Weights of a small transformer language model: no biases in attention or MLP, 735M tokens.
MLP neurons of a small language model. Each row is named by its layer, matrix (up: input weights; down: output weights) and neuron, and shows model dimensions 240-367. Each number is 500 + 50 x the weight over its row's rms, rounded and kept within 0 to 999. Numbers have three digits each.
After each neuron's rows, "fires on" lists the tokens most often at its 100 highest values on Wikipedia text that the model never trained on.

L3.up1175:427413547525485391588499510414528497532543525591452511467549513478422492405495514448549530535442487437469470624563512431512561500569548527439583368479498389470554499624476494524527589551484502444520536523486496576470425575524588534544487511486552405503542493478557505476482517475520465465479539506492531470448429447490562537474572492557535544453550533518506660549480546404391501507438
L3.down1175:588567483430529592538545558545547428372538510401470486528565513547492481571532426576475519526569435597493539446496465448471428448537478506535380497503489437588427497530491454627497479538477597637507477469475476465415527517475446461545544560498408469526498510464436422470573584502480511488570494414446524512486468472464488445510545509332517461542547431405485425553469439553509581528560
fires on: "s", "on", "up", " record", "ons"

L5.up760:556525501480582519504492494465517573538412498452528477495508542531529515465454568418498460534473541495471537491585525559431541495566439467540467536538569444609510450493530542536480455362590477516595479532433561579545495525452507424401445504485489502469494507539556482417452514475358474397548509501577479613548597437495542477440401534483543488541460432518499503638539518509469651549503
L5.down760:405519579486520514502583525472511455455607508586462475486500501473434541392435487496483524492486497484528494552469529497487528461480607536490476539376490582552555470570541415493573529458520465457502484428564477481503580493409520575484603486610468506479504393524369572429618519521587509511541454469456521529432451471462552478536592488535456520479527640484472429417523476404486402482548
fires on: " to", "s", "rod"

L5.up1356:405407457500553490431535520470446422517490434419463608439500519488489487552536472515570546503496517575441446537580460480410497475566557507609530546465558447431537440454480551474497460431496498536486557452494485458515414458503512490419548479468488392551446518553458596536478515547566495423509453559512437427499544485519547472575380546568471360392506500516446535567534475495446496494502
L5.down1356:526505558560465429544478485533574526461519560567516459549511547468527580460503452464533493401478476484531511461501536601518503503508441472492515380541484527540471567549568475471526528527426411505468503566529546477474498503514434468556426522568561529481493436411460426428539502457379509476457524435531531554520473607541410529453529542486557652571501521549515452439503570569524428519587
fires on: ".", " |", " of", "N", "O"

L3.up1051:519606535465485517454589493457544483473530508627502463457438519498481463479431492532502467456497458485384519481529467452541546462473524529619526485450576476437511606511518468496505524433445491523520451543546500475279432520459503540597498534411426502516520371445537487400537478457504446409512490527426490472541508571420521414550571476547601409495629519431459569546460553535440398459535
L3.down1051:475496449476477425465433528424455458505502415452468540464552453490498622521525537472483430497515465494510547548454519505507475427565481538550406574460428478503485476485534560420485435552481504513486564396385511493602560564530500521417501441622529456512513555531490445585481421549487533496482524480494593522445438432556404566472497475470446599500461441556545378471524443540509504508488
fires on: ")", "s", " households", "."

L5.up600:480586537476386463477490403390491620541511496431455530410531555534460502459555513510489463456560532592510500593529501564476495439452564509557582528484528481494477511573527440429498527522611441496486480481551479369462357521569478506607498579552442543473494576456509551415691533542471488508418460404477531486479581580407567407511469467555510490566523522494533456475516580526500550596502
L5.down600:536472451516554448443463545606476435561521526501504433583501544522532537517529488504416513583443427501528491437410512484434512481537434525444527560509464571498507446346523512541424420483486469539472494536403509535438571511531550607428447464503554578472528402559547445567427629435532549487646355601452413567527484528502409509546574520466447519517518447574471508459555459489433450445520
fires on: "-", "/", " Ad", "ó"

L3.up1636:576564536440480549485481442453589454549558546491557554635525566532530551441540538555544471483453494468403662525415461474504479470523405534471483415487517479491440445439482583448441487461418517543536491520455419585444530504478549481560528500468428591508385543506455464528504505535553546510503480600545489582555429458466468536521569424545481533507604528539388528565557434507519528573535
L3.down1636:464448489438479432466528498475459509489421467489438504427564483478477455516497593540485448534579538582507370522645550463453454518539520477577486565481549412540518535633476411499507431430507532522550460386528493378466444476469565523534502465512545429531581492487565536457530494516499430493500590459411514477435592545460500536478410499432520506515506456470583462487514533532496471492459
fires on: ".", " .", " by", ";", "\"", "]"

L5.up1305:604484569436472400508541498404575461466467561437512504504530531530478495498527487500541566432608452537508444525585532523470496491587469571476529459455529456495569582493538488508472534434452553591519492494409501465531486597466611480693525539493445543430564545501617575497500509507456492562525437502443498461479555503473498538521591447533471665541471516485428515490603522458472527545545
L5.down1305:436544456515496593496489540561439582532523586542482447438513441451445508509474502564486416489444533500551452432472557488493557544456480402511469555463454532594411493519523516464502576508587469499507441448555565387472543496506406509445441455439603424543450471550553560481497479509470548520522504562549602584569489509519418464495375516569524428521530465536549527407469487569508538439472
fires on: ",", ".", "000", "s", " place"

L5.up1968:583435551454541385468543436481504488475497455486489525475495408439507535449522488427496522539391435451508512509460530496507532458550507439383528519609458528379443543511525460606430481418552492466455460550638533440539487491458534461445470394474523481471448552455517533500483419471560436457478484549511526445578452524556522537592572588546468521575520504486425492574536576461486478550532
L5.down1968:443602468560502530463584507445450500417526523541488512578471560512486497555511495528495587510559488550496540445516459435500449566470620494566518520483559515476561392464509481460544506567519466505625528508457498456451546533417603502457596532494510523605483455582471457413543508503443627562551514433428501531502532506464535481483484444475502567497479597523556565496454429606463539468514
fires on: " as", "n", " to", "raph", "e"

L5.up849:543594496460505470498560451536411593511457469487521425486484456452601610433510471498469602459534390541423525414501536570510542529461421483420462535473472538484521507529587524474469451564455457508611419558533411553444492447411549538483605443352458517465529491555468456511505496450454512488588451553526535528575488477535515555510470433515512416468605449555525512444524475491481509513501
L5.down849:548385469517489499552485526485522460434510513573506471455490568532408491563525532497531387546416497543556414532551417492505499515519577476481500456516471507535462513464460488605468502442474509549520571520571564437529495491518523492473412563523565430511581503491490547518519453505613471428447435524501424515492600497470576573494458557593566567562427510428514429541524461556501512494522
fires on: "-", "'", "den", ".", " |", "ub"

L5.up356:471430515499524482462536472445489436427464453496481529492449489479472489449534523541572385579500561517489553384519456618474512512466432434523535572516510392434528490508446496515491429522530530518508429573475474514472507437464489490551494447548502407495520559465575512426599555419493605472497445553491486525541523439447484558513464456548522504509585506503408519521494519572549523574442
L5.down356:538474601579467535533550505507534502498603538575533423489464579473483429460451508531434603469509540490524529529584465518602502488504551513410519466433458502496459527497566499526482638435519515347513567426498583532456480586495380535492514514492458560414464434472522498487453465452419446557470508524479634497449507493609506471494539464494489546439504571472577560503516503566507509453462
fires on: " of", " /", " |", "–", "ora"

L5.up204:510540416499600522460429417580493566470445541547451576509432534504521464448506628485525560440508443561402468466492444490412494519517509511496465520437592503503542438537536499444420399485481481525604407468401446487488508393501492501427493510443491573509486446605462595501509445469459502469457406531588491483476522477432547535464405523493544488532458387439496479480536504478416464500474
L5.down204:564495530541517451554430554573552460498535504474508442499562520515462510556515440533496414590500530531519541566448594511546462524460482482535570598551431492502432474476531518582560582513400526480377548629506477396530530609479540517494493493524441431460470568452540447423500501460449505472601525525548557523465445487557470497488555478450471506573567446519444467510543511431534554467498
fires on: "po", ".", "'", "=", " 2"

L5.up164:611516471624501450468498472481486546422521463534476559474606434562564546522513451514480530448408566600482489491523449489525545532505493473419420505470623463468488496530481522444498479617453513444455407562442491504537505462521478535459508566500509479505459513535415531560496512495464390600527453505453468497441468468430510472560450442369528422468476474482603566507435543408475566499462
L5.down164:447536548463549471431492563477587519523524498445524509399508551480484500464567417596550468597496434535498515521448434525549564383468573497588558460503479451588542471438528590474455495435584528603484561507521424477444460434514501501555500548565482516518503457473506412489525502490450573442507530494560473484484554486427406566506571501536424596512503537530421454504519543593553419527525
fires on: "–", "-", "ort", " use"

L5.up1436:521512539457505434534552458561521514509535613453509543486528436451549587463529538492526519465357534461516561599470491445480428479564446489469518584521513554530517592501516462494409541553459545517518507517526562477508517424549511454491514510492541479512425565482441493599537450516481516537516439556495620547532450553525486507532462448423523535357500553564516425550469376573553571490545
L5.down1436:503479487507546494479528525401586460417411478538531411521487517543468438470501521459536502493574462578470500369507571603487488468493560448544481416449517446493528410478431477526587526531548542575549477472410475539470599587467493593479573454526450471517552417521608546452523543447481514487551502466499369494545550412500449512533509609492456527538512428474547563503515497548494478527493
fires on: " of", "a", "al", "u", "ed"

L5.up340:544378439471564504563490416526497490510544553482609488528490526621427526527495523452469529506559507501512552456505572421478432494562472540600554526500484502626527483511554522492496408460511506445516473450477464475474438464517582514524533527446399383455456474509602583529459525537539487533498529581506552499426616511582510459528544526521494441478607540501497486496585537548498531437494
L5.down340:429576553537465468465539580493521482536472455462374458528549516403488523476557454593493523443412404536459473480468401555562468452474531463519505514467539447446462568625405495454553550507486434532431463551546585482541430504447452533488439520520565642580562463445430405498449511533416497484476555449471538563606412497516522417540455427455569442464451419584513435489442579498507535468471
fires on: "ly", "  ", "y", "ico", "ent"

L5.up1320:510463428502501534384473532487575400490508474449545411587512602524519514520483470473569553608515611570462458510406522452447516538518505524497521477586571441459505460467548459476459529400541464491553532507508395495544448372566463505507511540398492449348492540549463562512513443497566540484391591539419477515487460473452506563474452522478483558467537526463477557615550472504451497414545
L5.down1320:416576523485436503559427469520447622516517505513465573452602471498547445559568492514487481394423493566441580515502505487497549542525475511499547525439510541541441550521438532458538523652480508497447490438531561407538503583455497533446503479519501513569559503517401536449514523516589461481563504508486476409503507493476523429551532483492474472521462506562591433397478517579512475515512
fires on: ",", ";", "-"

L3.up1153:557456473452548461444479523500570560461569444482519486439641530510455497459525490483524592525435511481558455427474477558489488469482533438462502465531515497529523524527545500490467447601469505478465465469469475421514508406484472313445493495581472511571397511580433523524524514547573368527472453510422399438485546475531489372526471537483501586497564435432526511486512413566501551522518
L3.down1153:422487532515462514490472515496507544532533554524441536535497536560526466569536491461546381494646563573528469584508519515442421519606491449519469476482523422442508483487516434517459563383527565502475504537479452523459411492450537561476506619515475519431553420457505422486562423528440548409458500422539551534522456514496511584407436526445488497523507540515459456502530506507483488552537
fires on: " |"

L5.up853:455549511528505556499509385421459582539473525516483504551547500509566585585478571532501560514522458398490540455556543488448514484467590557485585516514524363518598506501525565468515465502477452529571427448533525496465455544311487444492480533560505536453461518560537525417480521523458508497504534498530487497542570513549578538497517520463550522550515464446439507542524583525505588537527
L5.down853:486557552447512463454499512533511482430521446496508585474400502482374486430419405485520514490483545516539528543470517491520455520577384491531400523489550453441403445526507395588501497537486513539519464519506482540573521554562503469448469475448439518463494524445410535534512476454536441447448460468511497595537433449534474461520392436496511434434536506599498444465579392562451487537465
fires on: " to", ".", "/", "or", "oint"

L3.up26:501443466539443496557479486518505591472410483551561478482558412460495516380497535539567488557487575474512480397417518571500582583505473462449586520425618567496519465622490454487488475498591556487524455500513508508549563467425549393524451575449479504551560521495488415481542553531525455470420563538442377473587706540511525655480476511483490543583503537442482559535528511494483508402481
L3.down26:475458580436634521483490489523557441531495495397460539497443635522487400580532520490453519542534398535481530569649550528487442510607544504517470470562368417549509518334525524507504476461467517512528492538482451463460388539517461599438513458546473546567461474576533534529478430526487480444479469473483640523505396521496492443482527540489518491475537534507549477406515524564502437467499
fires on: "-", " |", "=", "|", "ant", " pla"

L5.up357:381526488503469456512489492457530605521505488495514500496534463499453501614405502491499526529508460455419505565483484514577474573568430481595535464467549436539546444637491426548449409453431564558572466470519498392450401539490566473475475473521472526522630435560514445471508466515498435446597528423509387523452480602526443489545486525547584516512601411412510520494476515483472600410517
L5.down357:505516439535545475434534498472499531427415510595469525430437430384497511455529501466493411502497428547488463461390604381495543460488553472521462565422553548536515562435513517503498563614523415467583501574593471443498507404515420514587539431439523511517533494568490532606419520497498529392470502584508482513583448421529442430432522534481554547536511428475480435562444427559513511491590
fires on: "s", "man"

L3.up865:540419531525454486546390481484507456489461512470399545517488657501445576445444556507453566493491465578499606504582535498531444485566536507490517530487408529529399529500536608477452440554556490522436557383445524534369485565541431509458478448554514526495485569486497511392454393518466482422430525494355507528487512565460464483587522593548480561478452476455480510476508522498566508507537
L3.down865:524522487516478445439596459479441558534542553547618502408476485506580441521538517467522498473513561416490440552479496512456491551407484476506452506545584472482621512485489482459536553476494523464609458535565444507640496472464573503459509545504527491537580427507563525492507531473590567500535508504611449491570536495522499540457464375472515442530489573486518488486533496472469545496431
fires on: "-", " and", "i", " |"

L5.up921:508490543443539504500505468461517546468544457578539466537542491487522426572455388429495507508427459459503459421495481518477519463496475424425539455521473471397544461502570446458441541357419482512526434462561473576483528551424464527594505537425477545519463470558498457456520412522527502578473460456434521413512545395533559478443487480456438627465618524380460462565516508543479472620497
L5.down921:444536483525476503529499454504403428544508564530445557552452486493495481554593590489450483530574616506464523558384528437585520484562460503483456588517503468582475471408468508458558560527550500352469431499512587416543534461496456491349453522523468507476512512502531465496542427517418486452537553559580462510548508549504432486604558554561513496472518560614530486463501444520488511431604
fires on: "y", ".", "s", "ae", "le"

L3.up1833:459501570490507448585548611479575511510474510520498447497550598531550504491460399477531447577577558516393578460555520497442487424546528435459546430570429555566532459411554571538523472455496401437645419573557485488428516512451561483485556435535507497548581527504463403557492463565493491547490596423463475557587505581490468567524580517555554610461490562412444529497524519442597524497518
L3.down1833:444471532552553591397482421539460535541527533458437517537502350483444515409504574528567387543466561476519396445513504514578525466514517461536523522480521479444466523492445480385440474512532559548427609457530474513540443478491458453400474555536479460405464447573424588571455481521468478504572385558546522464465483452527489501532433492534472369509491601582430544545492492455469501525515
fires on: ",", " (", "–", "log", " group", "ome"

L5.up197:518505474446490397556528478514500517491416563511523516520568567559415548495459566445567440529474489423500479415486446480480535466462508506569477493502557429448497503459539513565456539457477521443476531462558455526443475515565434481520469528373439533532407477477423481458531480493551468445547455545567461519464512529507499434448461526538521490385562492497565531494480448540436600498580
L5.down197:514518498486531595541559418538516433545487507541517465470505512486493538525570549530443538422594555542454550524562579554522570522556459487452527544557470568517463421580443503506482504496537466499483484503458516452583488530477545460494616493510482477539594480479572610521467501560412522540386470446469432537498615399533501500575516516581517445478508568519606514458518470537499442427517
fires on: "r", ".", "y", "se"

L5.up71:642487484481450386495525458437508477488478532502512467458545604484579478567517509542571565495502494420454505470483496424466496418511492542493496516503584477443417454483536466511447482507477500433484422494496487493467488406541475533458535535424466568522442488524407361523469576496543476509575469546463522550484469580453639507477467464473496531550555485485518456405474414436536488398547
L5.down71:443454583468502577560446452613453448452512495559607578532554437501472473498609496458492484396396486589631561485577512486518494533605480453537534496446446473498591585541432560520570525456464444564517491485574467473519422645464527504495476462501575413478573503516464576513596415487403457546444477498417438455632521493520409524489490528533538455536464482501532557497521545513474502567517
fires on: ".", "s", "le", "al", "y", "'"

L5.up1962:496495435452443506579403459474554549569540510523501580518446562586399419552552477429547511468525570544492477522553444556553549439536468434606538481485499474515520442514498514564491445420467600515467471416540526527468444496567501514519454498499482587505547512463567474529534540561462529554511427435435557506476462425539433494618479457467579542549566526384490416524465460485544515478528
L5.down1962:419491506586541437437509476476494412459497468466542484452546517451460523474443489433466452547472347514501507562415607387491498519448507508549450466510489504526476516452487549540509533515446464471569518458491465459473569555472494424543552483478464509428593445553544498397430402451553521506532415525523504465515504510506524471407524537443529583459342440503475530460462538508463465523442
fires on: "s", "ry", "MS", "f", "T", "."

L5.up684:522488524516564427578473468474552534532477521521540552584562488421550556442459458380556504553495566510458424473519495460435525384530434529518466535480488457493553420581483485443390503600518535485582472532532398474458438528475505465525465510470406506437496555547574472535522535550542525433504481424491383517512525481516511571505473472439628503579521487405514428440496458504547428472552
L5.down684:403479504481507576399520558494377464485476469487504420400467525594464415537550518597426471467460503527525558526497553626545493556448472498482537515513518471538524527488506515503533507495530494524493482485505583550538572548488502492395539401561481458503449464429506554491459425533516434518477547506471610556483409541464517501430504570555464533479450469509443452501623490505408525539548
fires on: ","

L5.up1717:616510459449554432491506435455488470496501544560532475546524560460435516452360467417542493609460505574456507470514504445497561449564528501490506546460455539573582539560601462499505459533529579433555435451484483480482529507452501482524460496443437477451480531609533452547518561558445479519493481430481545566536401529434591476537504559536621515430538465420503448495472447503501516492518
L5.down1717:475542590560414475500525502460499455433521480504525410507531463553485496522538499609489493476552500440570482512506544576543493414504492449447472422523528505456428426486480492482549496433578413500480620527546477460466528528502492403533531516552549506491512579404460466505440437466477473441499471482510407503529552558454502494424491437474456437508443549492560541469461499537564572423480
fires on: ",", " |", " left"

L5.up1980:463583438567457479462529414477499531541628531457516490536578448491471494547518404527491547551419494537496450507512527471624526466535428537458459494414478451500448434520510449444489528584482443438469477507482463499514503500449505651458523521516505454542465492466436524579492442543468519554535539550477500506522542476444605613518558457447531481441458512512494449342497469488441499472463
L5.down1980:545382545497426528448547621521590541432469461509492396466451596478458504524481540498495489543521531496501507463451451495465474468505624392537563527434530560542544531540594550560572515646590489526486564584521528520461546439497522493517502596533462571443440483502539557415526470495498535536465536452562476527483501555475398365480501471450556542526506500508505481582447560563480526501539
fires on: "–", "-"

L5.up1679:474528521520542496428524388504455519477457476479568505515443481441444571486448542442548571519493387500487469521410496387565579474438443512458490470448427545502541544587449462560413449653519527503441486476446448504480484487487545469488523573531531516532564589598502459472441576450492496481500543519521409514474505498473551555527473370439551595430489484537500388496536458463495529528458
L5.down1679:514497402465479533562483495537539529488431478560500520521449549523528557543548522535489423514440599458418552600611381506521442467533451481520553495501560485451442526491509570494537520513539560428453547547459525523513501556557548488391433505460404466507477480561451491532510466524494548532531473537493549498563551429540441491572603483501508473451475515524571588510474521493495596424480
fires on: "t", " of", "si", ":", "ion", "ni"

L5.up589:607486519581527554480553481470558477529507483589509520425518469541545581434470499553600471484573427526539485511510491520558586497497470493435501425509543466470504488549514515462542453536427560402452411528443488533492491476515442555560494578483487545485491459542419458432530547435507459465627473517360549490578460513498525556504422480458456492517451452460526439405533520483515488553529
L5.down589:566518470399489546589502497526479548454553567531463502502537506455569475509521460466384490445466534555534546508455523476524477526490473405521530539525488599509573590427543541468466492479472399523576542476550568497383540457466511529468588477445517471539491611479468533546560469537477484541479458547610448491530446393495544464482539494523535490442549409429565533512384530579469452483523
fires on: "s", "'", ":"

L5.up851:452474518524438457461498479432508402485486461528509519491500536444457549392525577451513568504489529514543538555456535483496543524427569476513396580495535509628598481602456513446529424549553578410562566497583448457535508513499461425567523541504530546562465538487463461428491405491519528482470580449525491503475386477506543533523527505408514578556527449463525453483437450450523468482521
L5.down851:574556521409611554527501482557464494548586548421536487529454516577479490525526544429522467421446531545472363489600471578407564478471551460527527462500511526412459527466550464550420512494489414486564515515541485484505489488503553555531502512481478444489550492450526554554503619474516412548432421541508579527426477546537457461500466503536481510449564485498431563445461476527519531545447
fires on: " to", ",", " which", " if", " for"

L3.up1820:479492520576510408414483468409511491454469596469507554614487513486503538504493521421486420573578502571398562514553529460536518475571503440501500513473640439467492487491402596523460565497573557468567489474516417444486554525438578444492506555405371497417528579555544551470552431568437433480519544491553538549456528580486411559497509511518450535432550499458463516580470480532430617506443
L3.down1820:508494540440565564557616540535503404540464462484498399453583494458506478522467483477471507509514439446484413469533520494529519521440498512528453459409413491507533479436513431463498376469450491594511485463505519450483340556431496592522478403559580445620508418472517514538452520440449568481426525577450562490561483419520530487459487480472576515527514470498542461525490519480533417429538
fires on: ";", ".", " a", "\n\n", " received", " by"

L3.up297:493543582517506476504445478381559480495497510445449537514458541516432628535490485507485523518495505444471585642569515433577508475482566503502485499502501419431568462536470574394438509536529455486520504398507534466500516574545486501520555490525483466455563535478574453462427438586503445465501540470464513559606490498480488632510489584511521410488482433497457523511526493516456537534492
L3.down297:503485403513491470514617491527406456597522522576566453434561512502510376457525523485545465458521512559542440372455448550434420536494491521467489512498465622503490472501472547573545482501486507576482485523395443555455459484504475438432467495459498522616476451523485564457597491446499574544441447616507489493419416514560479332517528485560495645544510562469596525439490515461564473500522
fires on: "-", " \"", "\"", ":", " |"

L5.up1800:519435550531552454485521539464485471483507500489544561498445474467413476487468475475450383450479560531484472474534547416559498511462426471551562483504472540493604508498537522483483494493473558465425491496451533529540536529580633510579527516493464573501480604460549556466393431541506506494530558400560512501557566375519511457456548467476510581563521487477492451546476480595486570512499
L5.down1800:510467431516547499570478506561453489511460546415563499439548507488439514487466507484547610530483505458533538524525483484473487490545532529465356487453570453570328518529444433486506528514427499478518432511608442455478458530454480466553468562506483502556497497481450482389585575526511439567396511607420549520494514547469509477477483510536547399478472507464499588447516550453544465500553
fires on: "s", ",", "ise"

L3.up1771:527512503452490545480542433525534520453518467465502619490497560517573524437530503479521494493464440541545483595512580486541513520473498497503414482493495507562476480610556494390470525491485405514433464539496465543585474468440470401528520496389522521553468555500455460488475586500475430452423595593494449450545489534532467454513489556444523617600537452398511585509463512416463474517547
L3.down1771:516530558461471495437550528526452531568509536465552357521476427519446437534523531638500516502555539493513490423470420569431530518550492473456551530510542453488499480503435459560532475464484613400562526505432562494510509467553473457532468577555453507428492531522527510533499496543507532577536467377520480522447535594406502576510492416490517502431525590500536483454560463499533547525518
fires on: " and", "A", "t", " |", ")", "us"

L3.up1161:515528562459583413537584486484492566525525573495554440487520463454576513566557486425443447511470604537553491590483529443618578470534431456538493417523466535596504402554514394439529399500477492553476504514457544508461508573519574542551546510395489471451531604481590512442461510491451487562478475496498498554401419557494517494492569567441540474561569449541563446530490461450448494529508
L3.down1161:495491472583428502474350510506541422550437546568471526585538583511481513448461506595542566525533413500535502399474533539528450546459504447579536557504504547418473545464481545500508596408497543481552389524572500448565441441494509537426465453512493575535451426515393512592521513470510543470565528445550494536628543419493506527566510507562525487437466548455438533454496460467521529451536
fires on: ".", " The", "ro", " −", "The"

L5.up121:466627599442486495489562559460545567464515494530438548461514525456497442418499551429602494521445481547476556527573511413476478519512475360474453461525535509482435497488554474429535495502533436415489456541476419502486546481387543447532518521595531391503511566535544430406519486465463475475450471488476488462496532495558459617453524532503519596531594485482565503448489540559470504494515
L5.down121:526420451543403413562486491517507474520546548428554494535516505526464518568534529489518579480507598425474559492383470522452604437583494571423511512522563434570489394514521524474357603474510543429602497509484541517549454506494549523485526588499479573391474550486547514464487563573433411528524581461521494544466482496551444478543526449465522443464575555480446413469477411461498504576480
fires on: " |", "s", "us", " and", "e", "ry"

L5.up138:508466522451544525565461561411521584481540542455500566558536445423538481461462528478565559539507514392471503441503487387510563449527462429511612440520501489469503408658505498505508425386450472455542365457547520569484497462402456463562516514484543458488445530476518477523521478474485475492427484563510505429470582561415509526524465549523530528461521593530517483494481502528469471451467
L5.down138:476492486508452414444537508494489401507464495421511512469537562616475502514530487450486469474460480587514576554532455603452414529444522516549462490469487483562494529482541578557485465544430544623487545559543408448554333530593566472503515473566399462548541522452508517518423484488537411496556501420448551591570460445603571520590586485463535489439498394570423509454541500470558519457474
fires on: "s", "ed", "ble", "A"

L3.up1843:595437480465532452500543474401493443450580488433502536528484509469477571479441472470510465538459454508467558512479596549486545448459513437523483520494459472499522539573497499405487492518442492501597454545508375504517545523500590475495513550373478539491493522547526503489492500518511516409532514503464495560570463569484593533449513518518436547500550487362469499511444566447556659479512
L3.down1843:433527474502440471477484507509530496440467467480493526498513422483532498485500504566602563536511443462536399438408395481501438509453503487562425585518550511406538513562561443506408527502529501473474472571487459519515511523513541477532499500530571483463522462425439497545471477473492584477506490461479448487502441451513481536511597453553453430474479525599581540402423444544477502492483
fires on: " in", " |", " the", " of"

L5.up882:534517512452529497417518491456484438522443438533542468598513495463481593513515544454652527508544640529496502461503530414489515530584512522585502557511522489465556488477486504494429536528505505430523480615552412485499498434422475483458505601520450505390512470578462596445549529486530487482504449423492546448511455451432580602549475512485537423487541479460497448512491596543488573526412
L5.down882:508486564591480520523419493572560524516474522412509538378532581511548497553492451576305415457484486514426461530526523572448437441450459480464544455500566391573432449536533447656524461470405403536512539545508645495510453533482443435498423419476581564509580588435529394470442499557463449435438526553547545538507572519589459496472490555397546522544491534548464516527506417502445505430512
fires on: "-", "t", ";", " −", "E"

L3.up537:536511444452581449426518425479450518436560454550458530607552514452530391340505494515549516555493537519545547600476508486570465561492531511436501455520603434457445500523525508451556484492502484499457517618552448508541520539508484457563546573501492454570498536391512551437478499468526521416538443513478503516498479500411429566524518523467478552576468529517567536477428425487478497495553
L3.down537:477465540461444508551435606515546535564428566446551519404464481537471580609527482515508460454471442574462486448500434508430569421565441457520496475501405478512545427577460555548410523461551555486524493435540534447530446412517523430495488549498558559495482481541433490547488486511513497528468567500487438522488526538578500468544518439593533535388512389451472491490535514537528561557418
fires on: ",", " and"

L3.up271:613524509603558535548548388403476459554441445490510500539469482559480474418519418498506496553537473521458646453492551552372523499435555503461541552555515535481450495504451524526544430505496432469504480563477539460394539502429506572382508504470487460507482500517408473524508456489459428477491560564427607607540501440499403469538549540431508576510504468466469545551597466505511480452477
L3.down271:440497539409472449396487522524495528495515539437471458571525557471507483505464506548475490552473487411492431462481461416598481500544535517572458440441466492483541495636511473448481587501494501567531591451574493442567463572493483438549493482501546482551595488435555489459547481540497578500586481437462442560447505545415569508519448473527463374478470484493482554420402562524487590516503
fires on: " was", " (", ",", " that", " years", " are"

L5.up1842:507538587405501493533468529535522439532648460540531510485432516487569490486456536546560393513543502485392573612523523577480517467540470532549537431452567448477564493530454517450492547513571555564539437452513463495453525552530587507510451603508466521511574457510527534530479527474566515390531557513439462503427547570466492530524401542487527539502564544397430517574547534471482540547449
L5.down1842:516465538573437465532536534423519608444392483524519407531591494530464612422528565431479472538545497553479529513477532429543502424497600539415436518496461522570486497526492452456527487472485509561542508505546459505449445514570510475569522500509550504464480582473525464443474461568461432474553569443584588468568526521480472561459569497415590461494480518439458434543415471425556467458540
fires on: "s", "m", ")"

L5.up2029:480483466457573465477506432502433530466579508461514455526504530509532546496555410443423410523586497624462525469575483557508508515562501461573538602524547515576428564473558438497517542513503490535495505474512494541516415449500458464587561467469540502458506456409515505399507449492488470456399496552419512504505550571530484439575489498487527462465539490469515509429562562625512618481458
L5.down2029:509507570545491462542461523523569524536496541511400559550504511577442544515436533516546503518476580518594486458431481547490462422439508490449514458444499462490486430443493515484449542476438432417579371450504449480502490587476532567381462569511488569411497497548593461601483509505580467467535467476492522489573514524603496520431444557523467547512452454539408499582495442445554466513566
fires on: "s", "h", "a", " Japan"

L5.up607:498423517486446565485551528552576585501438563403502542450535484493491524439476497443533551551544392404484502495622496462436454515503472520507405519582506409468491476558505496558500500482483391638473531415437457466443486553546449554519497550570487442539482547524469449482542601517500492525607474434503449496474523508510478544516544376502522530459505514396514458516524458445491469555486
L5.down607:496582449597577457561477520423455546522575528556549432499461593490489526446499582535553394466496571466460526520468513520556405406475514520513563437454549541590528470484508519452446595448509536409526492567472541529602477506447492491474492466446475476447503578414494494475544467473453512536450580528528430491481498524466506467521417470545511526428440456584459502386474500568540493426572
fires on: ".", " of", "ti", " |", "si"